{
  "head_dim": 64,
  "norm_place": "pre",
  "qk_norm": false,
  "init": "uniform",
  "lr_mult_qkv": 0.7,
  "lr_head": 0.00495,
  "grad_clip": 0.5,
  "warmup_steps": 502,
  "doc_mask": false,
  "steps": 7200
}
MLP neurons of a small language model. Each row is named by its layer, matrix (up: input weights; down: output weights) and neuron, and shows model dimensions 336-431. Each number is 128 + 32 x the weight over its row's rms, rounded and kept within 0 to 255.
After each neuron's rows, "fires after" lists the tokens most often just before its 100 highest values on Wikipedia text that the model never trained on.

L2.up922 [128 112 153  53  93 137 176 160  82 148 115 136 186 181 170 150 221  99  99 168 124 159 164 117 136  99  90 178 184 133 140 131 143 145 122 139 146 153 106 148 101 130 148  63 121 102 157 146 152 133 134 116 148 148 134  98 150 148 160  98 154 184 133 119 130 158 159  74 128 122  62 135 149 155 150 130 102 111 111 179 145 160 173 144 163 138 168 135 242 104 149 125 159 182 139 148]
L2.down922 [ 95 156  79  99 106 149 124 124 161 130 101 120 110  86 170 123 128  73 170 163  64 120 140  87 141 101 167 131 163 128 124 161 124  95 106 172 183 111 138 166 156 102 116 119 125 113 155 130 144  95 170  92 128 101 182  87 117 139 157  90  97 108  97  90 151 147 149  82 104  56 151  68 126 146 105 165 134 192 109  71  89 128 222 152 134  81 106 111  30 125 113 126 120  98 126 141]
fires after: " "

L2.up402 [ 92 135 210  93  88  88 118 115 106 122 138 131 133 141  93 114 167 106  80 180 140 105 166 179 111  73 142 168 162 128  81 105 108 119 138 120 154  94 117 170 126  75 149 112  95  85 169  92 107 130 126 121 121 113  79 130 125 109 124 156 131 137 125 174 136 156  98 113 153 104 116 107 155 118 189 177 130 163 122 164 145 177 144 168 203 108 125  89 148 130 102 114  91 120 166 125]
L2.down402 [124 119 161  99  97  86 115 106 130 132 105 144 171 134 108 129 107  94 131 133 147 127  91 141 157 118 151 192 161 151 101 161 115  80 158 138 161 118 156 223 106  98 148 129 110 107 163  60 122 109 111  67 102 112 111 167  85 120 112 113 138 128 113 179 107 139 122 166 101 113  56 141 108 149 140 146  81 165 125 164 102 117 145 120 196 107 129  62 115 137 125  93 162  78 177 186]
fires after: " "

L2.up1896 [159  90 151  86  74 117  71  70  94 127 114  79 130 148  97  99 160  93 158 169  97 109 189 129  98 122  96 112 143 110  95 172 126 189 134 119  90 107 123 102 113 160 112 109 147  98 120 168 150 179 113 152 128 181 109 128  92 187 153 140  81  88  79  83 107 149 168 131 174 191 124 124 132 231 124 160  99 159 112 126 163 117 142 122 172  95  89 119 116 154 152 143 169 174 162  93]
L2.down1896 [ 79 146 107  86 170 154 139 158 160 181 162 147 108 128 143 121 139 159 122 104  92 140 120 118 118 122 159 145 177 126 123 169 112 103 127 109  93 146 142 138 177  93 114 134 160 149 111 139  69  47 138 111 144 107 157 140 126 141 101 142 104 153  95 151 112 143 167 161 124 131 104 162 155  94 118 132 138 149 142 145  60 121 122 131 110 121 134 121 146 109 168 141  73 118  60  65]
fires after: " (", " \"", " ", "S"

L7.up110 [ 61 125 154 149  96  92 148 147 140 172  97  85 125 110 145 187 190  64 166  95 119 110 152 166 132 148 113 117  89 159  89 167 117 151 154 176 138 126 153 134  88 155 120 150 143  54 161  94 161 170 117 103 157 110 148 159 163  73 113 111  94  63  62 110 113 166 103 146  73 183 141 140  97 166 126 143 100 141 116 173 124 148 159 123 192 128 158 173 165  57 117 203  93 157 116 121]
L7.down110 [173 117 114  85  95 168 150  90 144 102 130 136 102  86  98 106  86 139 139 172 162 107 133 112  99 109 116 188  72 141 181 122 119 110  83 119 173 122 141 129 133 115  83 128 105 164  61 104  99  85  91 177 114 144 166 154 104 173  73 149 128 155 112 143 153  67  97  86 158  84 147  91  95 113 128 131 119 177 134 125 128 116 125 150 122 122 145 131 152 151 103  66 153 126 110 101]
fires after: " ", "ats", " −"

L2.up599 [121 133 112 144  37 106  72  79 110 170  95 120 147 144  85 152 120 112 157 171 140 109 145 107 149 131 108 161 147 114 128 121 139 124 104 158 120 108 137 149 130 153 188 169  96 169 127  55 142 138  74 104 213 152 138 130 121 129  79 133 120 103 135 122 116 149 141 134 185 127 111  95 126 191 154 123 141 111  84 179 101 164 101 105 154 100 136 155  97 105 131 164 182 102 161  79]
L2.down599 [ 64 122 143  99 190 119 112 187 154 171 153 144 121 145 110 120 208 134 104 101 114  57 118 137  66 145 154 126 139 161 143 153 164 131 126 110 142  86 137  88 142 147  91 122 198 136 114 166  98 157 119 134 134 113 137 131 147 141 167 153 157 164 176 108  99 123 128  78 102 122 137 152 120  52 115 190 143 102 174  73 121  80 110 202 138 115 100 118 126 148 180  89 119 162  75 103]
fires after: " ", "202", " (", " |"

L2.up696 [ 76 142 176 104  54 107  91  94 133 129 122 161 134 118 114 114 135 136 137 135 151 124 128 195 161 105  72 107 197  40 130 119 145 158 123 152 131  74 136 173 115 148 134 111 126 147 163 126 103 117  84 160 120 141 125 112 167 151 143 105 142 131 137 114 100 164 119  98  98 127 101 109 144 173 119  74 130 151 123 119  87 118 127 113 155 157 191 166 161 223  87  48 169 218 167 172]
L2.down696 [135 113 128 127 167 124 102  91 169 190 136 124 140 121  95 117 136 104 136 120  69  82  84 133 212 140 151  67 150 194 144 134 122 104 143 154 154  93 108  52  88  85 100 169  59 148 114 102 116  87 162 118  63 157 111 110  53 145  83 138 125  91 115  65  97 137 155 136 176  86  90 143 125 177 126 118  78 156 111 160  62 129 177  93  87 114 140  98 116 149  75 143 139 132 145  97]
fires after: " ", " the"

L2.up1149 [141 103 137 128 125 193 102  89 109 164 123  81 192 132 130 136 100 173 149  40 118 177 125 124 115  96  92 184 115  92  83 145 166 110 117 149 133  78 173 166  99  98 103 106 162 133 197 174  62 101 110 105 163 154 112 153 105  98 106 165 120 120 131 152 153 113  79  99 127 193 144 135 189 166 112 130 124 136 103 113 123 123 116 184 155 150 123 105 157 128 136 109 163  99 180 144]
L2.down1149 [ 97 143 109 137 147  97 138 161 158 137 161 154 135 150 108  96 180 162 125 159 137 156 144 156 142 141 103 127 109 151 181  92 128 124 149 134 157 133  95   0 120 137 102 162 102 146  95 128 145 135 127 138 124  80 168  77 154 159 156 126  89 126 127  52 118 121 142 141  94 120 110 133  85 148 169 124  86  96 155 110  88  99 149 118  99 110 165  79 124 142 102 134 102 159  96 179]
fires after: " \"", " (", " c", " t", "C", " g"

L7.up363 [136 113 126 128  85 161 133  59 141 111 134 141 132 137  93 165 137  60  80 139 147 102 149 102 106 134 130  94 159 100 150 167  95 142 110 140 165 112 107 108  95 109 155 114  97 106 117 118 193 168 172 158 150 183 102 153 197 128 168  64 113 158 110 126 130 153  83  78 111 184 135 123 139 155 121 140  58  77  93 162 187 122 112 133 177 206 160 133  99 176 161 132 110 164  86  83]
L7.down363 [108 145 101 127 106 105 130 164 161 147 123 188 170 120 173 119 102 144 126 153  91 139 171 177 122 115 161  83 122 186 100 139 142  86 121 104 131 124  92 124 180 106 158  76 166 180 152 120 154 161 122  93 122 105 123 187 112  71 130 167 128 108 151 124 148 128 179 131 113  93 144  93 122 139 129 135 122  87 166 168  30 115 154  92 115  93 147  80 159  81 108 140 132 162 175 150]
fires after: " ", " |", " Report"

L7.up1393 [ 20 142 115 120 123 123 129  82 105 107 139 168 150 140 112 107 162 182 154  87  94 160 116 119 158  81 137  94 110 112 108 165 126 136  92 186 117  92 105 135 128 119 113 143 153 174  83 141  39  90 160 124 154 137 118 142 148 127 103 114 128 153 160 118 102 107  71  94 118 151 119 153 123 140  95  96 117 156 158 209 130  68 138 109 175 116 130 150  87 165 107 135  99 128 163 119]
L7.down1393 [197  59 129  95 117 120 181  93 138 138  95  90 109 104 112 130 135 160 113 133 136 108 161 130 136 109 117  80 157 147 127  25 178 106 148  90 142 166 135  87 110 190 135 131 149 110 179 150 216 201 121 156 126 118 139 134 122 149 140 120 107 148 172 137 158 172 164 124 153  94 121 150 114 140 161 109 136 177 100 158 112 174 106 107 139 113 103  88 161  99 168 119 197 144 117 138]
fires after: " ", ".", " (", "$", " Rus"

L7.up1332 [108  89 119  91 122 107 122 132 116 146 138 144 100 128 109 176 120 164 146 157 111 136 129  98  94 130 100 121  98 141 165 143 118  96 191 187 157 115 132 128  85  84  55 123 142  75 149 135 129 195 122  56 165 143  96 107 127 130 150  83 116 115 160 120  85 146 170  76 151 174 134  79 148 204 105 110 162  96  83 170  96 228 154 118 115  87 163 153 111 143 124 144 130 175 140 139]
L7.down1332 [131 107 149 160 143  98 177 151 161 123 144 128 120  98 101  76 149 144 115  91 124 117 139 129 126 138 146 126 172 118 155 108 134 120 103 120 125 128 162 142 137 150 156 101 148 171 120  72 120  94 123 129 145  98 147 189 156 117 138 152 110 111 117 134 167 159 125 160  97 115  88 131 104  95 146 200  85 119 148  97  93  99 149 111 155 152  72 122 139 139  78 143 145 152 118 134]
fires after: "|", " ", ".", " medal", ",", " ("

L2.up258 [136 118 183 134 120  98 165 107 150 112 152  75 135 119  70 131 136 147  75  99 155 134 175 128 124 111 113 184  84  70  68 127 175 101 159 105  92 114 145 131  66 178 115 113 126 111  89 159  55 135 141 161 159 130 114 139  86 168  81 179 161  96 103 103 104 125 166 145 202 110  67 131  64 136 193 149 108 151 167 175 126 171 149  87 129  85 139  67 144 108 148 121  84 120 137 170]
L2.down258 [133 148 125 103 131  59 157  98 107 156 134 110 164  91 120 178 100 139 105 143 180 126 186 175 127 102 148 163 154  96 148 153 133  88  81 130 180 139 182  93 101 101 122 133 138 169 133 110 168 104 142 118  97  90  64 134 123 114 119 101 128 131 157 134 159 133 128 167 148 147 107 178 169 151  71 152 135  88 147  87 153 173 208 144 106 175 190  70  63 101 184 169 117 176 158 115]
fires after: "201", "202", "200", "199", "194", "196"

L7.up1706 [152 101 131 139 109 167 119 140 138  96 117 184 179 212 155  90 106 189 147 121 108 160  94 103  93 145 162 106 167  86 120  96 174 130 137  88 135  61 163 156 159 127 150 105 147 113  87 163 104 150 124 144 125 121 161 136 136 133 142 113  93 134 118 111 184  71 115 134 161 131 103 114 123 129 116 116 140  60 147 161 184  91 102  73 120  79 200 125 111  77 126 103 148 118 166  81]
L7.down1706 [112 119  70 170 103 136 136 111 124 155 143 131 150  99  96 145 142 155  95  53 171  94 129 139 148  89 127  85 106 195 100 123 169 133 113 115 159 157 162  79 123 143 131 177  77 136 174  35 135 131 141 179 103  92 150 100 146 100 122 129 158 113 139 148 119 170 157 147  87 102 103 155 163 111  81 162 120 161 113 153  94 165 174 139 129 192  86 106  94 107  67 156  91 156 113 189]
fires after: " ", ".", " $", " ("

L2.up1388 [170 152 170 109  95 102 139  65  78 168 118 173 148 103 156 118 127 133  80 180 111 117 143 125 114 146 126 199 152  60 109 130 130 168 131 120  97 148 174 148 114  62 139 140 117 158 185 170  86 120 123  55 169 104 124 198  88  96  71 142 192  75 115 141 119 144 132 114  92 104  75 171  95 129 166 129  80 114 149 154  73 158 141 108 156  88 114  62 144 154  99 109 160 171 143  51]
L2.down1388 [ 92 101  90 227 109 104  75  94 135  79 159 148 172 104 134 135 131 135  87 129 178 168 167 165  85 118  70 191 121 123 125 107 101 146 106 141 139  98 171 172 176 144 140 135 200 133 118 144 141 135 109 177  92  72 173 132 138 125 170 102 144 136 113 118 150  95 112  95 125 134 133  55 145 142 129 161 108 152 114 103 136 102 119  91 120 136 114 169  85 115 154  81  93 187 136 165]
fires after: " (", " \"", "M", "–"

L2.up97 [161 150 116 128 137 117 139  80  71 147 130 121 145  98 190  80 116 100  82 136 139 172 151 149 197 115 143 188 171 116  81 156 209 103 119 149 112 123 186 127 118 113  86 201 102 157 111  99 133 120  84 119 144 137  86  88 149 101 103 146 156  85 112 110  79 101 166 131 136  92 112 167 126 103 156 175 144 147 151 170 108 121 130 146 140  72 141 106 156 194 133 153 115 148 154  69]
L2.down97 [110 122 102 136 165 160 163 101  94 120 141 187  98 147 121 155 126 135 121 154 151 125 161  96 119 150 167 117 133 134 160 103  99  90 100 121 136 136  66 162 112 127 130 141 146 121 140 124 106 138 220 148  84 104 120 176 191 136 123 161 144 128 123 147 192 173  68 124 126 194 144 125 175 131 149 134 129 113 131 118 168  90 197 135 115 126 130 169 122 136 168  91 128 131 126  82]
fires after: "202", "201", " H", " P", "196", "200"

L7.up929 [166  78 208 148 132 131 106 166 118  84 142 134 139 119 120 180 118  88 147 139 156 128 131 111 169 145  67 172 139  91  99 142 111 168 116 151  90 135 189 108 115  99 145  99 114  77 120 150 154 126 129 142 112  84 105 109  65 158 121 155 124 160  89 111 102  98 149 150  81 151  81  85 119  88 197 153 155  64 111 141 151  91 100  80 191 154 146 119 130 136 121 104 201  85 132 179]
L7.down929 [114 116 148 153  42 127 103 158 140 151 100  92 118 143 144 100 123 154 122 137 116 155 113 172 151 138 139 130 115 112 128 191 102  69 118 124  70 140  93  33 133 144 100 175 133 149 104 136 113 119 131 101 150 146 186 125 132 198 124 124 185  95  93  94 159 143 140 167 131 137  88  96 111  88 160 112 127 117 115 141 160 155 139 138 169 189 107 141 178  89 134 127 105 145 144  95]
fires after: " ", "2", "."

L2.up1798 [ 98 124 123 141  87 179 114 121 160 135 170 117 131 105 112 157 184 127 103  90 145  60 127 141  87 158  74 110 150  34 121 136  98 173 151 208  66  57 136 144 134 126 154 126 158  79 112 123 141 104  59 136 162 133 134  91 143 156  95 174 163 143 107  83 108 107 148 150 158 139  88 119  98 172 153 131  67 181 152 170 111 106 141  39 138 156 107 151 163 144 148 110 156 163 128 138]
L2.down1798 [ 70  57  89 120  49 117  86  95 132 123 111 168 129 152 181 120 132 135 148 109  84 184 124 140 102 204 125 141 126 130 140 162 116 147 117 117 148 152  82 128 123 130  91 103 110 124 131 128 108 138 130  77 147  84  73 140 140  78 110 137 161 109 153 172 176  78 144 169 153 144  95 119 112 159 142 154 121  90  98 156 122 179 154  99 106 116 136 164 123 101 112 106 162 157 167  94]
fires after: " ", " (", ".", " of", "-"

L2.up971 [111 126 202  95  52 140 148 108  78 105 151 133 175 150 163  86 122 102  71 158 125 140 162 169 123 107 133 120 199 113  54 167 139 145 100 143 112  98 139 179 152  97  77 115 118  68 157 204 113 161  85 126  97 148  72 178 141 100  89  77  71 107 117 124  81 154 106 134 117 144  96  86 165 117 138 132 132 191 158 143 189 115 121 105 177 190 117 147 181 140 130 116  98 108 160 156]
L2.down971 [145 148 224 135  95 130 112 127 137  92 132 116 126 126 128  72 100  84 141 164 134  77 104 141 138  77 202 150 173 177 100 116 141 122 116 197 145  88 112 163 201  93 107  98 140  76 139 138 156 114 131 105 133 129 114  77 180 135 133  74 120  59 141 143  99 139 102 146 118 109  92 102 110 162  97 144  65 154 115 164 172  99 172 131 125 171 130 133 118 158  88 145  95 133 123  80]
fires after: " ", " (", "\"\n", ".\n\n", ",", ".\n"

L7.up1307 [ 73  78 149  82 164 161 137 149 147 145 121 154 128 142 119 110 142 207 146 105  73 138  65 119 135 115 150 160 207 180 109 139 122 137 110 112 127 141 145 182 124 130 149 146 162 119 100 121  96 217 138  88 105 166 112 152  82 183 107 198 127 162 171 142 131 130 155 133 174 201 109 115  92 173 145 184 159 120  80 227 111 159 135 109 143 161 103 126 133 120 109 211 127 149 106  89]
L7.down1307 [157 157 135 138 132 105  90 130 126 147 116 185 156 110 133 108 138  53 112 107  73 191 115 136 160 101 141  84 145 191  99 161 170 136 135 127  85 121  74 122 117  71 179 145 144 124 130  67 116 138 157 156 139 161 150 132 120 121  84 104 210 155 160 154 140 132 128  93 171 121 150  81  84 133 178 148 125  93 132 153 104 116 189 142  91 154 117 196 130 116 110  97 122 182 136  90]
fires after: ",", " ", " ("

L7.up1066 [ 74  98 116 139 107 209  93  99 154 103  67 149 145 179 126 135 119 124  85 106 111 209 134 121 102 154 145 116 132 133 164 132 133 192 147 140 156 151 138 124  88 114 168 131 135 150  75 156 162 152 115 178  94  89 167 188 165 136  73 115  98 127 167 129 166 120  74 120 164 179  81 135 126 100 123 158  78  72 159 162 138  79 131 105 147 184 127 124 117 100 153 111 118 122 162 148]
L7.down1066 [189 156 110 162 118 150 123  87 115 112 176 139  83 152  88 140  96 203 119 146 132 160 122  97 137 185 128  36  88 145 122 112 130  81  73 111 184 108 130  67  97 143 105 153 151 114 105 105 106 172  91  75 106  95 153 149 153 159 190  74 167 163 187 166 145 132 144 161  95 131  76 122 177 156 112 105 150 100 151 142 148 175  87 126 115 140 134 134 136  62 137 107 142 137 139 103]
fires after: " ", " M"

L2.up1301 [134  88 136  71 141 137 146  93  85 106 145 117 127 105 170 108 156  83 112 165 128 108 131  96 141  93 158 137 146 107  80 129 139 100  74  91  84 114 138 145 116 116 106 138 140  98 119 163  96 128 116 121 162 164 106 113 125 117 103 185 103  90  65 103 106 126 149  96 120 160  81 153 135 111 205 200 149  76 173 195 145 163 113 101 101 104 103 123 157 178 161 150  95 128 175 155]
L2.down1301 [164 192 118 144 206 142 119 152 117 187 143 168  90  83  62 106 122 141 159 102 129 115 141 147 127 127 117 111 162 100 146 108  92 145 151 183 139 158 105  93 119 123 119  98 128 135 122 104 136 137 148 163 136 113 194 151 130 100 136 122 133 129 142 148 124 125  90 138 118 150 126 122 137 132  88  95  99 112 127  68 106 129 153 166  93 110 108 155  82  82 108 116 115 136  76  89]
fires after: ".", "200", "194", "201", "199"

L2.up1260 [125  70  79  86 110 105  84  99 162 155 140 103 159 203  88 117 180  83  89 156 116 121 136 124 134 114 137 133  67  95 141 135 154 140 111 132 116 135 177 114  53 104 166 132  91 139 112 198 101 105 109 126 154 191  85 105 147 110 114 172 151 109 193 172 118 107 109 129  95 128  63 193 158 121 205 129 125 157  92 201 134 207  58 111 140 158 129  72 107 150 137 154 162 122 135  89]
L2.down1260 [160 152 103 115 148 139 195 138 107 148  86  93 136  97 102  99 100 108 134 106 153 122 111 106 152 144 110 181 156 164 161 104 141 110 215 162 164 115 141 152 184 140  93 127 165 112 117  81  74 142 114 144 131 111 175 123  70 125 176 152 135 101 131 108 153 160 155 134 139 104 149 105 119  74 111 106 180 115 155  58 114 107 165 123  80 110 141 171 150 148 118 120 109 140 143 133]
fires after: " (", " \"", "-", "|", " "

L7.up1081 [ 96 152 138 153 123 152  61  63 134 121 150  71 120 138 149 170 100 122 112 126 117 192 120 153 165 117 156 128  97  96  58 130 120  67 127 174 164 141 193 134  90 111 104 158 108 103 141 138 194  88 118 108  90 147 167 141 125  97 117  84 108  79 116 145 147  98 103 132 193 112 122 173 153 208 111 204 120 122 123 146  94 132 121 119 103 110 156  73 104  96 120 130 131 169 126 133]
L7.down1081 [167 156 108 157 139 141 133 193 157 157 141 182 170 124 138 145 174 126 138  77 164 133 112 105 108 107 127 176  92 166 121 137 111 149 128 109 134 154 126  39 157 129 105 120  79 154  71 106  78 101 100 103 183 102 133 167 100 149 143 149 130 147 132  89 137 124 117 161  67 109 107 132  92  81 153 105  93 151  95 116 130 169 106  79 158 166  93 167 151 121 159 144 139  72 103 152]
fires after: " |", " the", " ", "1", ";"

L2.up1555 [108 142  87  83 105 127 131 136 137 165 100  99 109  91 148 104 133 111 101 120 118  81 176 159 125 155 107 167 130 121  88 182  99  97 116 136 111 135 148  95 165  90 119  82 144 139 153 108 148  84 179 112 107  81 131 177 126 115  81 167 165 121 161 109 158 173  88  80 100 146 117 193 109 108 148  98 101 123 106 165 103 115 144 140  79 110 107 130 163 140 125 143 191 159 104 116]
L2.down1555 [115 176 145 153 147 143  60  93  80 148 137 160 119 156 151 134  78 127 114 116 149 201 106 119 111 127 106 126 131 161 161  61 160 101 145 134 150 152 114  79  58 153 148 154 141 166 159 174 101 154  97 124 154 125 127 114 110 163 142 104  85 176 159 149  98  98 159 164 159 121 108  69 148 134 115 121 139  97 119 102 125 133 137 123 165 109 121 124  97 109  99  97  71 130 170 178]
fires after: " ", " (", " \"", "(", "com", ","

L2.up56 [ 98  69  90 121 105 157 123 127 181 131 136 138  98  94 151 136 148 120 154 121 112 107 136 133 106 114 108 130 174 158 165 116 135  97 106 133 108  79 133 172 149  52 194 103  86 129 151 136 136 117  91 194  97 178 105 147  83 131 120 140 189  81 100 116 114 112 123 115  99 138 124 156  76 149 104 111  63 103 136 132 167 153 153 119 152 153 115 109  90 162 134  76  55 120 138  92]
L2.down56 [181 114 112  89 133 147 146 148 130 156 107 123 163 104 119 148 100 131  57 167 129 139 104 140  86 113 114 101 138  62  59  87 159  86 119 146  80 143 119 113 164 150 101 158 166  94 118 140 136 196 129 127 168  65 137 125 129 103 125 106 108 151 125 150 140 127 161 128 135 178  95 136 154 111 151 119 110 101 182 118 116 114 107 130  94 103 154 166 141  85 126  92 168 141 133 142]
fires after: " ", " (", " \"", "/"

L2.up1101 [104  90 132 111 123 165 117 136 124 165 112 132 136 100  97 190  96 117  93 148 128 149 173 135 119  83 102 177 169 102  73  76 155 144 154 148 124 110 175  95 119  99 137 103 129  90  68 112 118 145  62  93 132 206 148 152 145 125 111 158 141  83 109 161 163 111 119 109 116 186  83 108 119 146 153 149  52 194 144 178 136 115 119 101 175 113 112  96 131 137 156 109 128 167 176  92]
L2.down1101 [151  61 127 171 141 172  66 150  89  89 172  86 143 136 114  94 140 153 141 110 119 180  87 111  75 106  90 100  44 136 133 154 161 136  98  91 116  80 153 176 169  97 135 102 115 139 111 110 152 139 148 128 141 121  74  94 151 103 134 116  91 133 130  86 184 157  99 132 102 129 107  78 113 134 146 145 170 131  87 145 154 168  77 116 103 150 140 169  71 161 118 129 139 156 182 141]
fires after: " (", " \""

L2.up879 [148 164 164 127  73 148  85 123 119 102 101  96 167 159 172 189 160 171 142 130 140 206 158 144  91 119 159 149 180 118 115 116 135 189 125  91 163  99 141 192 114  91 143 128 129 101 178 137  73 109  51 128 165 137  96 151 142 120 115 114  76  61  81 153  79 121 110 117 125 185 104  37 145 183 106 159 155  83 115 124 148 178 118 164 122 124 136 115 102 163 128 113 124 142 136 138]
L2.down879 [121  76 117 151 166 118 174 144 160 185 147 140 126 131  86  84 158 116 116 106  95  90  67 128 165 129 130  47  93 152 165 141 160  64  99 176 124 127 127   0 109 127  96 141 165 165 110 109 199 127 177 145  92 108 190 114 118 159 106 131 141 212 139 145 187 132 108 135 140  92 164 197 156 100 177 136 122 176 144 115 110  98 133 123 125 162 131 107 156  97 119 181 169 133 146 139]
fires after: " (", " \"", " M", " G", " K", " un"

L2.up1107 [163 122 172  87  98 174  71  70 109 114 147  72  87 137 109 153  89 126 102 100 146 174 103 124 123 153 103  92 153  71  95  97  95 140 136 112 143  86 155 153 100 121 140 108 128 148 121 160 148  97 154 100  89 133 110 144 152 160 128 145 161  65  56 111 111 150 154 148 185 152  83 154 155 152 159 135 103 115  91 155 109 132 132  86 133 174  78  58 158 191 158 193  97 133 159  94]
L2.down1107 [129 159 164 111 157 166  65 142 111 114 173 102 140 153 122 111 198 132 134 174 193 118 146  36  75 152 132 148 176 157 103  88 193 169 122 159 138  99 106 190 165 123 124 138 144 120 153 136 134 118 126  88 161 117 107 191 132 164 124 168 129 105 158 139 145  92 114 132  87 233 101 152  93 109 113 149 116 119 178 133 139 144 172 194 147  70  89  51 104 118 112 120 139 147  88 120]
fires after: " ", " (", "–"

L7.up1960 [ 54 131 114 165 100 186 134 106 121  43 139 104 144 140 117 118 122  83 140 158 153 162 125 133 182 168 153 131 110 114 155  87 144 124 173 175 107 115 149 129 113 142 125 136 116 109 115 113 154 139 143  55 151 157  93  95 126 151 133 108 113  62 107  72 203 146 153  54 121 177 103 118 125 161 117 124  71 114 135 156 121 192 120 138 156 121  51  81 101 138 130 130 124 107 139 109]
L7.down1960 [122 106 115  95 163 100  96 151  83 127 115 165 179 114 165  85 129 192 180  76  91 124 101 156  77 109  99  45 125 155 136 144 136 127 118 109 133 196 147  98 136 149 146 106 135 120 130  76 110  96 151 158 102 165 150 200 155 136  86 118 122 164 214 170 105 137  79 217  87 118 141 178 173 101 130 141 110 105 104 119 140 100 149 109  32 108 165 145 150 151 111 143 152 115 139 130]
fires after: " ", " and", ".", ",", "-"

L2.up1554 [109 136 133  78 139 179 129  97 105 148 148  75 144 133 119 139 181  94  50  63 102  92 181 121 107 134  71 165 128  85  83 122 118 148 145 133  60 130 161 157 125 132 118 176 113  95 178 180 119 109 157 168 136 153 134 133 160 115 148 104 141 116  98 160 126 128 152 165 125 191  81 151 122 113 139 157 111 158 100 130  71 186 100 114 159 128 119 142 144 175 153  99  78 150 124 140]
L2.down1554 [119  89 125 115 115 113  30 125 143 114 162 144 132 174 163 116 102  99 146 137 165 170  98 109 155 144 107 165  91 148 141 108 119 129 168 180 160 115 117  66 125 116 114  65 149 112 151 118 153 120  64  83 150 127  90 150 104 103 114 173 185 145 146 120 143 102 121  73 161  83 121 159  96 175 111 112  91 116 148  98 181 115 148 170 134 125 106 101 116 154 140  99 132 188  83 114]
fires after: " (", " \"", "-", " H", "\n", " "

L2.up1100 [111 141 172 119 150 113 132 108  47 135 168  97 146 122  97 127 157 130  82 131 109 112  96 107 167 141  64 147 160 128  45 120 115 106 122 134  80  98 149 151 151 213 161 108 237 168 158 148 106 167 113 102 188 151 122 144 103  98 146 125 137 101 161 148 106 128 154 118 126 165 135 159  84 122 183 174  90 148  85 204  73  86 156 172 185  78 115 132 108 128 103 123 171 132 160 123]
L2.down1100 [117  78 192 131 108  96 180  86 160 130 172 100 122  88 160  92  98 130 134 106 114  78 169 182 144  90 112  87 131  84 136 131 162 120 118 116 135 147  77  82 141 103 151 164 101 148 178 111 121 142 179 122  99 132  94 141 125 194 148 111  61 168 122 118 174 102  84 133 110 109  79 144 122 127 118 160 105 129 171  95 111 133  94 119 112 113 199 105 136 160 150 146 128 174 109 184]
fires after: ")\n", ",", " ", ".", " a"

L7.up1418 [ 88 123 126 122  45 173 125 127 176 129 130 200 152 117 127 112 124 112 111 134  86 108 131 141 126 186 122 181  91 154 173 178 119  94 156 103  88 127 143 114 154 159 196 129 115 151 118 129 164 126 118 117 145  94 138 122 122  62  38 134 159 121 159 146 153 108 126 181 160 143 104 114  92 159 139 119  85  92 112 174 102 103 146  99 166 180 127 151 121 126 103 145 153 121 161 159]
L7.down1418 [171 133  97  60 155 122  72 168  98 103 171 132 136 115 146 106 106 113  96 110 100 130  95 118  99 100  77 172 115 163 150  80 123 130 134 145 174 104 123 160 102 131 101 232 119 145  72 126  86 135  87 120  97 117 178 107 160  81 180 175 102 123 143  93 140  76 150  97 150 158 149  80 110 145  72 133 160 127 145 116 143 118  73 124 169 112 118 181  94 111 160 123 176 146 128 136]
fires after: " ", "R", ":", "D", "l"

L2.up1998 [ 80  81 165 110 105 137  84 142 108 166 149 161 115 151 136 170 125 131 110  99 169  93 117 133 122 104 103 192 178  67 109  86 144  81 146 143 186  84 142 156  94 128 153 162  88 104 156 141 176 111 140  87 136 148  97 127 149 158 116 147 132  94 101 152 106 107 120 119  99 155 117  81 143 138 121 135  87 138 167 147  78  99 179 133 199 132 161  84 129 146 178 126 141 193 134 136]
L2.down1998 [133 118 119 149 113 140  84 185 160 164 189 120  92 163 131 184 140 146 173 124 135 184 136  81 136 149 155 178 164 151 129 135 160  99 114 165 123 118 147 175 178 123 108 150 143 120 122 190  69  84 163 106 147 103  92 116 131  97 110 172 152 110 135 159 103  74  89  98 100 131 144 140 116 131 139  94 141 103 100  93  84 168  89 146 132 100  74 174  58 119 151  91 130 167 106 123]
fires after: " "